{
  "num_hidden_layers": 14,
  "hidden_size": 384,
  "num_attention_heads": 4,
  "num_key_value_heads": 4,
  "head_dim": 64,
  "intermediate_size": 1536,
  "vocab_size": 24660,
  "hidden_act": "tanh_gelu",
  "norm": "layernorm",
  "norm_place": "pre",
  "norm_eps": 1e-05,
  "positions": "learned",
  "qk_norm": false,
  "attn_scale": 0.125,
  "bias": "all",
  "tie_word_embeddings": true,
  "parallel_block": false,
  "init": "normal",
  "init_std_qkv": 0.0293,
  "init_std_o": 0.00678,
  "init_std_up": 0.0293,
  "init_std_down": 0.00277,
  "optimizer": "adamw",
  "learning_rate": 0.00107,
  "lr_mult_qkv": 0.5,
  "beta1": 0.9,
  "beta2": 0.95,
  "lr_head": 0.00501,
  "max_grad_norm": 2.0,
  "warmup_steps": 455,
  "schedule": "wsd",
  "decay_fraction": 0.946,
  "decay_shape": "sqrt",
  "final_lr_fraction": 0.1,
  "batch_tokens": 65536,
  "max_seq_len": 512,
  "doc_mask": true,
  "train_tokens": 950600000,
  "max_steps": 14506,
  "dataset": "wikipedia_en"
}
MLP neurons of a small language model. Each row is named by its layer, matrix (up: input weights) and neuron, and shows model dimensions 176-367. Each number is 128 + 32 x the weight over its row's rms, rounded and kept within 0 to 255. Numbers have three digits each.
After each neuron's rows, "fires in" lists the words (lower case) most often at its 100 highest values on Wikipedia text that the model never trained on; "fires on" lists the tokens most often at its 100 highest values on Wikipedia text that the model never trained on.

L7.up197:148165145126146143108123108101150190153095167123141148084133161103188144161047095145120170185081106161103102128135090179141106160135151119153159144093137135189122122107127177090167086187102132131135133146068148147118107115152184085089100159133105198107091149139152125112185104121105132132204152147190116147080101158127062164120143143155133131096182122121091103062121195203110135117077115176103181126103135166102103123054084206126113104151066160119114133090139133081110050140117186121131147114046114131116187102204128139099109123093065103084132150168109174118118155112145147125
fires in: "he"
fires on: " He", " he", "He"

L7.up117:087122165128155107089155164122137158161142115133126133114167110165172120133138154101111095126149131137107166087139122095192135148082128133153087167139070197105076117104152149154102115170197130173089084089120139114227131141112177112155112227095131158110189104105144072091095162111122116075139145086103114143124153136135114150145135089120130104110089108130124141160149141110164092102114144181084114148118087156080083108119167125160155147125124128114167160122119129140186115125124204101118164146186127092133195087155129128095107145123116106138073157145108089071116177121146137092
fires in: "which", "that", "who", "it", "when"
fires on: " which", " that", " who", " (which", " It", " when"

L4.up261:147145119082129227188100101127135135110160195125150081084100150130181133172099154113154178146138191102126139150158059169139106133143186099176108105137167143148140158201178139152140159136153162165095166152147158158126141101128155103106111130122150162105134120046124131147142128098164143077083182130068159133116161107106096117144091123139115071117108156088110154166128073092112149134123084204070086085188123097135107122138148115087208125113117160124147091110122136139113110105103203141183159109150062128144169084164125174140104133188117170108106165090177130175125143100075117111
fires in: "he", "she", "for", "it", "her"
fires on: " He", " She", " For", " Her", " It"

L4.up33:096136143111110101145186071149149133144145133190112105096087105153172174166132200114123103134160085213113160134145112083158124130134154119137157171102153136118128122124191150124133152133138087134103154118100138143121085157097122120159107114133109169119106123071117098112103162089235087150134123115180118175159128125147138154096087083164076131135099102105130177141141210106139120150100168154133196153111149087100137127099162119084115041116147107108105093147140095144142188095119178136170170138173127139116123138135160170146116122191129125111113111083065110135155146140087143114
fires in: "which", "that"
fires on: " which", " that"

L7.up103:126169177220098170131102138055176119149123167080143124138104161125167126158133106105190154217136154119155133068133205178131197160036150162142035133165144144114152116111137107121119145126154138203143092124124106095148128080167189115108121151115171147158115117129103154156119170131088168151121161112132144097123114080143139138080103101081056142138084123098141103119114058153157098166136159181178087103120143182117110113112118149106172156109094203148094089123138119157110116108122123170083166083118067152137108124130076130170106141097115083087139110151103113152136075132113197125
fires in: "the", "s", "a", "its", "an"
fires on: " the", "'s", " a", " its", " an"

L3.up946:087126223083166168196177128124055076160185148148130156121157122149165130190068136155119132138096105075146118161111104126094096130137166089152114175137148107101110098192158176154164145124133135139082086146100145126122123123162148109109106199160098111140134119080147108100108143139093106035143186089112114095113041110126129131131081159177139101163049160103118170101120141112155113101135161070096138098091116141108173136083085182099095104113159128102169173081180159127146116164157113113161135176124126076180195147164116157143156153153127172156123102131066116173138105125090125151
fires in: "from", "started", "began", "released"
fires on: " from", " started", " began", " released"

L7.up1355:097101154115062095156085097100166121140133159120144127116049115140120148158102135135141147213190160127112089072154106179163062073122144125115131135154138120120060144144124204105063149151096142146087122138131112121129093161092180114144122157126185175081161171091082128123116138155173083135147123103148086147123061120127107133039101177101088109117129124013154155097142140160123184174122186148152091122177197123128154136137148191080109130120079097175129111146154133087116150114089193168122151182114129108146170115145047148152179132173139113103174136083151094166179125144122140204
fires in: "the", "of"
fires on: " the", " of"

L4.up607:088111133096123046132132105139143090151108100110132153139091184126142158133189239150144109113124129093066154061113139130088139169145136106171169132099098113118171128113098155143107110142117140131115161091120086117104120161099140110128161163138136196127166174092118110077094131146113093135095142109116117123111127126128109129159108127094136144155131105090127161089143130128131175193132178142134207146137124124093108140143188133130112113116147147187090096125117141136098130084097098188153125084152099089127149105148158144104079121113070149071116100134139112095159176131153133133
fires in: "that", "this", "what", "these"
fires on: " that", " this", " what", " these"

L4.up547:129146156198127055130087106104127139197159158142166098115110219110063144127135159090121138199110106100132124099125133174081133085124170150129128134150213102129120105200112151166098151111143126145086174122159146099094153119151140155172136125114125155131131180109101133132088115116160177134129165142145116093115107067117086137102176116177134121102151110087165187130128126141173149159100157150138132119149171069160067130113085154083121105128097157138143089124164109152099129088057153146149135109161158119123088133161135161190117194152100223062137158086229123107168147086130107144
fires in: "this", "these", "those", "they"
fires on: " This", " these", " those", " These", " this", " They"

L3.up477:186212129130135150142126120085129132105093160144127139077113121103159146098157066168140141166101125182068074110149199107124091104140169199144166100075108091107138131152120115086172101069132121144086126171136139200128121116092198117089121104171166176106113165038169151151158088150092145109140104073153050185134147100140123153089140113136119146100103152150116111131147148136094099119163209107117069110125098142115147137146072115082090147121122130140118114153172117142132083126121142173228158132155123094120136077111150144111190137111162150147135177153108114100113089128190122115
fires in: "with", "by", "for", "between"
fires on: " with", " by", " for", " between"

L8.up522:121125085126145147155148087145158130119165159110109093128193104114124179090180115140157130116121131145088101131174100100115125111116154161146062117101116155131076150125127076108172119100078091125149193103125154058117091119130100096174076157097162144105140115139123084096100099110159178146117145154144118141117123094160171138114118175175155152158155098121122145055143102155085185141138156138108189105168152068130117125105130115152076109135114111066118132139131115130150113107099163115111108114179099101107145109147015180124098109071078181097145135174085075174203137150172109159
fires in: "and", "to", "of", "about", "over", "early"
fires on: " and", " to", " of", " about", " over", " early"

L4.up393:176142126223153153154170072100108107145119166146126106120127188100110165200127063091168117188093122156117157146104108143171114180145114100139089148122082113181106130100168124111154121099099093177115121128094128140117105123146084103155101170202136146113136069103105073137097122102106134111077187071114190127055175138098086121119162096171131140069169104099102185144104169111125115128118084208149122145136114129140108083153163180158096142147073149159148114140133115150137166116102186135107155097134126105105124108102142153141124168136107183042100143154145117146138153115123104139
fires in: "he", "she", "it", "there", "what"
fires on: " he", " she", " it", " what", " there"

L3.up820:134161164136125105183119129098118161156139064133145124125121106164131140089070147177214131194179127151132105087153109127164144092136132106084084118173128086136085068093184181135141117102139167170102151132176160141154138126109166151145133133127184093175053119094126111110094135142085099072090123114138093166134098054114132160087168124129085105133115087115117128137120106089157088128074107140064101111086181163117177132081107171016136069142050155106114081111099151104116166105138127135093133133095073063129154112116144094111142202157150124165143117159176101108140160129177141175
fires in: "an", "the", "is"
fires on: " an", " An", "An", " is", "The"

L4.up290:144163193112152176124140063190112133066149087105136086178155097107160139090092163138207131135149151120149150092166098117106053144134121113101105141128104105118148104131153062116083067148108107139109125115145157150135134129177152146124129123092155147178042124196083123109128150148143093139188132124105091141134189127127155110113154129129066145066126081107058139133095161092116163089134162117094151127103161132112186111122139187149167081157151167158114132094073146118091164128090119106099095094164120153128152113157165100122070152052110122159143109133123127139183127111215165162
fires in: "first", "medal", "not", "an", "jump", "https"
fires on: " first", " medal", " not", " an", " jump"

L7.up807:125125119134117134120122106147099127168113119112181081135097155119182203089106113145194096182145131139086092135191114079165168120131142148071165130119109096128133170184145136101091135119191133161156096163104130118168115115132106155163100123113177196142082140121128107117099114156121097188126140144126147147067123151116095130157185145157168156130138165118082121132115137113176101095126122118104143127149153180141118097150124124078084121112121121135146070127111131139110182135117150133130147082084150078065073058126145105095145168105119097136082158109119112094153159153135071121
fires in: "american", "and", "new", "australian", "salamanca"
fires on: " American", " and", " New", "om", "m"

L7.up777:107126105147132119124144111057135145150166147097130145133075138101110123175216151094135172165080156145098144120151100123157122199127106182139165111139046152098157104162171173129091109123112218117142055141097081148104178073096124164156107119092092145098179150112135143102034112155121116126098203117124138142132121112151146130094090188061138143147095046127102107140139091158138099131149151161171044125135170142140065091131108114106060098142130178174128133128130120159169088094112183170171159117087131072129125100085141128066140111135115099142189139206159111101078099118129132120
fires in: "over", "across", "under", "what"
fires on: " over", " across", " under", " what"

L8.up994:170065111127161091165132136087131132148110218159148152119161132118160151076116125134129099131108164103051131102162122130152140138057135154201128107160070097121134087147112137109069144133146190136158103201142148159119168087162109124132146111026111141078129116082150160135092127157148144145171105113184163128130163122147101143177108106112137126112067114077130146120169141135141125081109156139127139130187114079139109134171135093095175128102073110167122123087095088162144119081073168147137171180160126123095163133150173129101121162083108116107152193094161098115160177099179088133
fires in: "all", "over", "new"
fires on: " all", " All", " over", " New", " d", " ter"

L7.up875:102150124100168116112197094116128178094122112158132177118080128114137101216156120081144128141080144161127111097097118107112048145135079110086159171140132136121144076108206128092154119128152095115114106130114152130181128144105127102152084165112167108036174071045104079139090072065202158068104145140137114121095175154138120141149151139080136145131075105109120132135121101163198146119145151163104141159110115116128130115111127165108137101163117147221117163084124088102115090073127145172163119073138126131107129186098160098140127129107052194113135129086100118129125126120091132200
fires in: "which", "that", "it", "also"
fires on: " which", " that", " it", " also"

L7.up1225:122121192198144118185109155113171169183118107122134147038069157107177104065114096143118156083122177123147093154096162167139088097101136160158059189140133124139114081127125184140151105156162154088102172121166104125162134125126147160162120140107174169151112097081170076135142118095082131150143127098147133174137104129123125122107130114126098081086099154120173137140135155105126159127137061143131162165054151099035124135033101101056061092123121111132149171128161123131096142102143127145140162173062134097142110149082093063182147131094077135108088183126109140110103185124117083134
fires in: "this", "each", "that"
fires on: " this", " each", " that", " This"

L4.up843:152108129152142112172101124108125142113150119097177159115093169147093098188143150180108142135127070104081142158136180137163121097133142101119149106084066125091117134102160145198134128143172165154140116128132061065195120116128122161170125198168146123064154139125137170089090162152133108095112191149206147172058126076100175134118097140131131114122177081123146149124134104139094131103091093181067096155135117133136084089102121085106096069127121168130112125160115133104141085047125183146053123154162128076083191082113114138144111122092147111147200121136133086162185139084112140120
fires in: "on", "according", "during", "at"
fires on: " on", " during", "According", " according", " According", " at"

L3.up1269:150120097113126177121128126097119176099159137139140123101138118146110116116098121142118200121145112128114091117165141179086121159145147142107122086121115072133154116164116132139075069112121168140158140094089113086139113087179138109099128110169160099093151109081090164142108161142189169129108175114160147136155121057125096130143165123180107114133093127098179128094056080068172191120145170121065161060118136119089179095068140127126171151167051212123102153138123140135194170131094119126137122083132120107115082140192071107143087105114170189105146126121124101128154116079159130081
fires in: "no", "took", "last", "extant", "little"
fires on: " no", " No", " took", " ret", " ext", " may"

L8.up412:149164085170157137172201129068152123070139154101118152133098117110127159167076094137127155155095167132124113097128188128237117175065109122157116096111119167191115125130190124114125197134099215188103103108104118127160142080154177158139078132083083152059147094094116132105120210144106116122132155132146093131134137094143091106147115204108077115163128136095072134121114127206130082133137109192127092125158185100140083127133083113110129100160170131138084105103088118171135145106121177090172115122078098105141167127099147160143156176151117111067143158143131105104116153107111103069
fires in: "at", "de", "underdeveloped", "over"
fires on: " at", " De", " under", "de", " over", " At"

L8.up1248:168174155177175102174069081132114077143134131142117110139113144130129118198141122105161156184135126096094164134140092174153156161145103067125120134098158119115152084118135117102108116114136071130119156153127155151081180123117160109139127184120129118111103099096181102085102166157126139091112152112213091130178178096124064113135145179192123176123138099140129109119104131135175103134109135136156117114129079136181158070113138135070097004133135076194081135172136109138116143190148140156133128090086161044082071140132160086122063099099083171112133146097144105111118146059087156119
fires in: "and", "or", "is", "newly"
fires on: " and", " or", " is", " newly"

L8.up599:156144130109169167150152062152136199137053195113137163121139121100117105187120141142135122185114104166097108146168160089121125120098126092099164118109123116149139138102192106131153159144146150165111100092122129126137105170082134093159140190102151111082141043121086096118094168115186141089115139150162084141128073072139076113125123116118124137153090094097146140135152130085130114180136152124085094182133129138089135135179163138137145142133139086171156089101153115155130195099134175137122174039112138114074154114141085149157115189138144138044131150137133093143176107140184167137
fires in: "in", "named", "that", "1", "at"
fires on: " in", " named", " that", " (1):", " at"

L4.up1398:147164156141092187139140071075148157150127133150125171120119154133145130159129136144154179151122123178113104128136112122178149165125188092151101190092124091175113128161148119120128085134126177154086130111117133120104118068195158082156108116153161190136112112108167133124170177115100106114136123171154124095094113133179091157072149153126126121087187156111080109071126183222089114110097167138117163110107149127097155094099088218134065126163087189127124135123162116085083038146134187109126154137106030132112186083188191166114116112121092205086142133158156158146114117136110104117
fires in: "he", "she", "his", "her"
fires on: " he", " his", " She", " her", " He", " she"

L3.up531:158135094087111134096106122090109120137114136148103164063098082093086127142106041202084171178105158113140124166097096162132092110104137109141118133146150151195116166134123193126141139085147098073096052169174104160134163122218135104179104100165052154093112126102164133098137158093172130087173138120136141146156098112162137126123107135158106075093120140092146118137118121144147138098169143210133217095134093139145147143164107111140118006088159100188176120108204088119141111102105140132176096167165149149125179137161053137136082131175104154098155127096162138160196099157128094099
fires in: "of"
fires on: " of"

L4.up929:145119159194155129074155122137115169045174151134131140149118134103080151079151213111104141143094089172110102111148163121124109139132130078062116142159090151107109109112079096109087085118034125119128162156121134148090127121152170134158118113141149116066138128154069139156104145166119216148133135063108093138156069126138123114157077132189040160138183085123128109110074108140173178151152166159135105115175091055102141140059128158164111154129089203142125154109124118185132112151051109190189140131149134099138144125156129115110091158127120137142163147103107156120159075101123097173
fires in: "with", "without"
fires on: " with", " without", " With"

L4.up1235:139137154171078123092093100110137137058167134089129054127122184077114117134184191151176122070094143155148077072108135161109145131101126104142110129118135129148147060120179141163120163041129080133133114154135133122138090116140181117138117144196177126139165167086135139125127077092170113122102147165127127141126101096130130104116082083198123104092105119080141105107086048065117142139188204139132138109142089056100220131149065179091128091181058170125111141158171114112075132092076150099161131114102089093173103140105098096122103114110095085064139107138137118178215112137187110171
fires in: "a", "scored"
fires on: " a", " scored"

L7.up312:099124115178180100167130117096136162170133147131111153123159155152097123195154155098101143124136121176111105121135116104138133140128120070117130180102132211108147113099158108097099132082166159114119106111166188151123130126118111108164112115098124088105086130126088094188133155069167158116174148129141089147164195085126106099171124097155098170074143123093133124134150138132157131098104160107097143129106132115064077112186139169122147159159079144148141125156134077132187166146111158156179125139164141104081154138120133128115140184102043141076138146097130135149136126063149136065
fires in: "as"
fires on: " as"

L7.up1330:144145141102172121134136149122161183127100183154126149142126123140114175128136060069119107160144162174048112136131160105125085115101160131124154129055110095173118134092110089082111114091059065091117112113100089113077157129162090109120106073119108132055151091086169151120097150129129140128146135100098104176108177117139086107125134122100105102105137136116100163109088160162105145117128126122087110121121107105120107141094123167144135159107081139112145087126162117139153111077084153141133142151118099137089111103122094154131173182107145168082075210116126148094108098135129131133
fires in: "of", "that", "for", "by", "votes", "support"
fires on: " of", " that", " for", " by", " votes"

L3.up567:157155127128177150121159135092106121143139075096114200125152121107102137100163056144092104143115096167145107081147168138088050144109144145089180115085139133070105144151136106114140064161065195161149051178182127108132108128120142129145118129158138131094173172137127105117129133165141129031172101114159110151184082130133143122148082114048181095138176058144156175111092141176109140072137176125104118151147165152154148125149079125129140134136123159115158151106146153109119089121120158165179140110090148077108161131112113154113133153177158165127098139182111087139165105119173145229
fires in: "between", "at", "by", "founded", "the"
fires on: " between", " at", " by", " founded", " by:", " the"

L3.up852:156157126085143115083134101153138126127150122194124126075114109116160111143151104167144173164122172146136128153186106109107102101123129108139121116107177123169137172096108133108165086112142123193139164124096133135129192111040220093136121142178202161067112144078128112147124196125147188112121176047217075148127153084117118135070090084153126085154092106103150178085083192143141148149169182139092126138125106106145148106037187141062181160131175145140097097083134099115186119123109099091120125117157130127174123195084077129127179130093133111100112156159113110175108163114152129188
fires in: "from", "with", "followed", "between"
fires on: " from", " with", " followed", " between"

L7.up206:138101128115127173140120107137124087134085107203143114129075125168194109190089058158131091149110087129143114106136103109126115159135194128141143130127156212139131152171120128122090122130148096135092104086171097108137112138187101166115098160132180174076159139115101125106099100108076151076136145105124122134186134142144156097101141115149165147154147155112172145158110156138152155129144155119086212061102186149071126140103141133127057141113072089111181105109155049159090141119100166125128177108142097112163120101165126214123128124147147127144170134149181085089146088123159214138
fires in: "of"
fires on: " of"

L4.up324:122129163138114180124195088133130166108117144069099095108060099138110153215108151071140162179133157146125117120141165153124120123128089077154116109098101130172141098119157109134145109149160146162135143146145160136137124103079109109222146168144115164123111082128107080111085134169118127090159203169118115144164124139114097136140135095104113214069141077136105119123117115113171110139115081161007050145153115116143109147061093138121164156184137188141105104153072083140138114149070120153193188041101127101148159126131155145101120144126094193075112139172122123135109086120155132135
fires in: "has", "as", "where", "although", "with", "withdrew"
fires on: " has", " as", " (with", " where", " (w", " As"

L4.up1070:189152087086109137134125124058130098243096148162145087065104110114131095161115098101146105169114142110138126089117129097125130137124154169139173139149155180181116113141160120120132098108124136130076086105128175178194152099106193118114100123169126183107125150109120110136176156139089126091102126135124122077108063136108157133105101119098128112128135116115060155105149103129145135087148192107167160108136109132138122136105101107108173097147090132147111150137102099158147055121094150154148101064130188029088132175162181155119157170152118089115170121120152128127145151127154171154
fires in: "by", "composed", "isbn", "director", "the"
fires on: " by", " composed", " ISBN", " director", " the"

L4.up670:129160169153174148137090055099130135054133115135127144104139094161107080190106053170178196184136127126120108127179077112185095103133181147098150105157116080158173130088065151085069102121117083208109063150084155145115087100090150152136114091097120141093119181067136074119116137055151131148109188135129144146099118035131134117147191102189106075157113099099065089125115145071112151155101156094121151156166132157149187110127116144106170150145131167125137117118135087144174102147132151108119109073094169034097078093062100109147106142158154177103096122172172122104113147115131149182
fires in: "to", "or", "newly", "a"
fires on: " to", " or", " newly", "-l", "ically"

L3.up1129:111138160073189189142214109104134120146151155121114126095150181136120135150077068164175151135191157101190089149189096218107156108103108127173065130170164070244117109107083092137114176175096166092070169120115125120113140105112140168144128129081170130118057123112158127121147153079167156134144153145109086104164114108096118090112149089135087135124098079113110140107176176089145099161144156110099155112140128121151134106073146158096211107164135123143144116082154139119134104173097092106091104094142041119106101080179119113111127120120117118152110156121184133164115160128149117129
fires in: "not", "to", "will", "can", "t", "now"
fires on: " not", " To", " Re", " will", " Can", " can"

L4.up1382:104163146121154176075213076121151098184132222125135095195145117139084122100155101080106115173149201151155087084089155146161159156126145075087101142145121071181125132113131244123082135100127195117098137130121194110132134112199101151168105142099084090140118132119162141114198135123154113112175124100138113103112124122159117144172168105160126111103148143092135108087149139105182115129163156147123081068117158142080159136117107158131176143156133062100177091124118096152160064167135131131188151113158135114045155149148111127139106167146133123149155153093137131122098108114168137091
fires in: "he", "she", "is", "wife", "daughter", "son"
fires on: " he", " she", " is", " wife", " daughter", " man"

L8.up1312:167168140149114109136160150151163157149121071127171135116189141132180140104066196120126111165146116121135091068158155164147122127181157049158164135161169100203126170067128212113146126126144155132133167121147115158116118080147113121147106134104172141111099113139133105112158136104102197092131116151102107091138097100151086101121145063155152126122094098057137162081095143176155142153108137127134139056104115157081138120093099136161127143189121143111163111096143131145158168112094119149102119031100079128125139119160142112150088134067101127129134185134127140139108154120110158119
fires in: "i", "we", "they", "he"
fires on: " I", "r", " we", " they", " We", " he"

L7.up1282:165108176104135111172135106141121207137158093099168115104102102066086123105227092085135158118143118121077150153090129144128138110112115125129115137153090133152135105099128086167108147110176143153098151126123064099154157049099105123160133160155127147100141109075122105044115185132115137142167123158157117148082135106116145104111110184142148120115220179115165125148142146140110144066155103182079125163148196092144071120044070092090108144160143088096100111074184100101212134128113119128086139173108114138112184147095150114142074141095158086133136142154104122124143163112089100106
fires in: "on", "hyundai"
fires on: " on", " On", "und", "On"

L7.up1374:093167118221160158117143115099153120165169160102139130137146185091133141111169093130123130134155101139140133157167099129106116100128152129137105134117124131159055127192143090175146169157109160154140097110121180132118145114137144143123127129144106093139161141105122087103146175101122132141153137149143129142082052080113140133165162159144139130131109113146179104105079112156105090088159137173088119075109144091131124069048045145065103138127083126102162143123168144121109159099124137109133127167140068133154129109076094195116047130159140184160111143131107064104152086155110130160
fires in: "at", "a", "in", "the", "with", "from"
fires on: " at", " a", " in", " the", " with", " from"

L4.up428:166133112073041116136169166098142111152165151130153135093140149128213115133096111138160100137145147141110118117149103165169137185096153127153149083154123107136092092154200121145137213121085168063090101124132123125149131142180139085141128157122112154098128110091146136106133166159101086143137121126145136082134154091152100138150130118144082093143123131094147144097057147083165100144160084136138194055173135067060163109065105152149180101192095130130165176146085142133128163131096133097122132100129090075073080163097139132111112170196078134125145179039137093142103112122138107169
fires in: "no", "i", "little", "bronze", "of"
fires on: " no", " I", " Bronze", " Little", " little", " of"

L7.up1341:105128175133141129145102113106125162139045157143126153119095112132101162106141141135123195112099053175100101125135111141157064136162193133140112087106076161142103126120151149103134106123122152173098099080134177196126179115142124166098128120105078135132165078129047066118079141143076120122130162039140137140123163117145137119097146156094070195168156180082150152152133180111152192119106109155103107062167158128097138148113115187145126101122074132128162090101166107107102161154107174167113133126106132106059128066127132172137121149127137127164159132090132121100144111115105119137
fires in: "of"
fires on: " of"

L4.up1335:189162131084173190197122095053184099109130115153109106099101114136126102156060099082170126171151159136158123118151133196123109063130149112123067154129213096151147153128075156097117132116157179151185185133092124057135125119136081098217097182106144144125147095126192099117103144084107168101112168149125124092103122109117059135073129136125152125136125143063091109121156198130123095115148108151164142136089113133166121135087156160074081118139155131148159096150157164137138147154156195112111150057134138013104090131090154131159110162131111125036107184138151102137139156107087159184
fires in: "he", "it", "she"
fires on: " he", " it", " He", " she"

L3.up373:193121120095087177188097074103163111122074160182155102181175114115118176182041137113198109162128097082116079133167089136142102155086136147159113097140122120135138087089144057066129132137199139131157123083090138184096164101106166092084135111144179156175113101100131120105049157136117138136127164128152155134076183092165098122096171115155127208156127065054120169090111155100183106142121145152131112106172122127150139119176074188144057151138134158126143134146128086170150106127091212131098054097118127060120130173126131120110170132088148177123153111106149110182190094125143095118
fires in: "and", "or", "well"
fires on: " and", " or", " well"

L7.up291:073124167103100136162155157107123139159158055123141160088126149139091133111188166121176129131154130189134169151121195189106133095145114056085150169073163161097122173140088111102113138122117157127096163137155157156099147140132141113168146191120130146065130085070089098137137129141138138086124182127108137112102115076120113116121110138141119115086125099101074195084092118180172135174109090112103165183145075110097167098130152165105103145200093170147108180074100101175156135165092130172147123155135120118139145067094071096077102140136104124112101165130178096113123124101137125168
fires in: "but", "would", "should", "need"
fires on: " but", " would", " should", " need"

L8.up363:120133113157145118160133177046167145131156092135145177121136116176160152101138135128107124118070131127102077108132076161159079153117108163105138115151082196143008059128128144091126101122122133175136106125150104158142176127143124114156107160061105180080090072100152109103058108105083152066140105088121116151190174106140171129085139132112145146137143162149131113066142148123192133086145098121115126064116110151141126119088117152118130065172126128144115069141121115088124146103076193159093182145116140094120211083105127119191114170114117082144125128150172095087149070115139208139
fires in: "of", "the", "represented", "date"
fires on: " of", " the", " Date"

L4.up1247:043143154095115148143153089118081153158157102078115104091115192153108177140119070195130167127116174098130147163139079144158083153137144109135065111163112058152084092152094131118155117156178139148054146105151119079140144118170130112188113127136193145159126069184055099104128148140099115125141162139141106148146194146134057142070149116151128135167139179126141139093138158140119132140167116130145167086170106129121114131079138181153112127135082175122104128079128101135124141152057138111103102089151105118158143088110083140114091145088146185084109091154102100163151075113178097110
fires in: "to", "of"
fires on: " to", " of", " To"

L8.up1342:119140079148189194089136128139153121126172088114114147088086089166160106222106136154129168136086121165134075098182103146128178050108097110145144131123072144174091124146182161110161087060179166116107093165087128148128218103174116164161103136140183114111165131077162121117093086153170090069069203159165131191155125080091125154108110093084126101165137093123180137115140129115110127103140138125122158097182099142135174124119115164069140110158090148145170147113160115085126087082124171165186150108105104023150150123093085148146129124142100173112132115127115132166143064119117151139
fires in: "of", "the", "in", "for", "held"
fires on: " of", " the", " in", " for", " held"

L8.up890:123161164133080137111147076094125124134130171149124176149143158074172120129232086163114175130134123105141103107072097086157096120135139135130091128120101122148094018086130094154112157097121118088128091159169111160156107058158156091145057141083133162161121125088093117098113191127104114149116171183222193180035181113128125129132108141132127124075111101114152160101151150085138092087138133172160154040125095176105090138044086151138110135150141138114107092062144112181126127134089198144103173128099096122123109115130104107116120133121138210046096117061123122089098134122143130163
fires in: "of", "including", "well", "by", "such"
fires on: " of", " including", " well", " such", " By"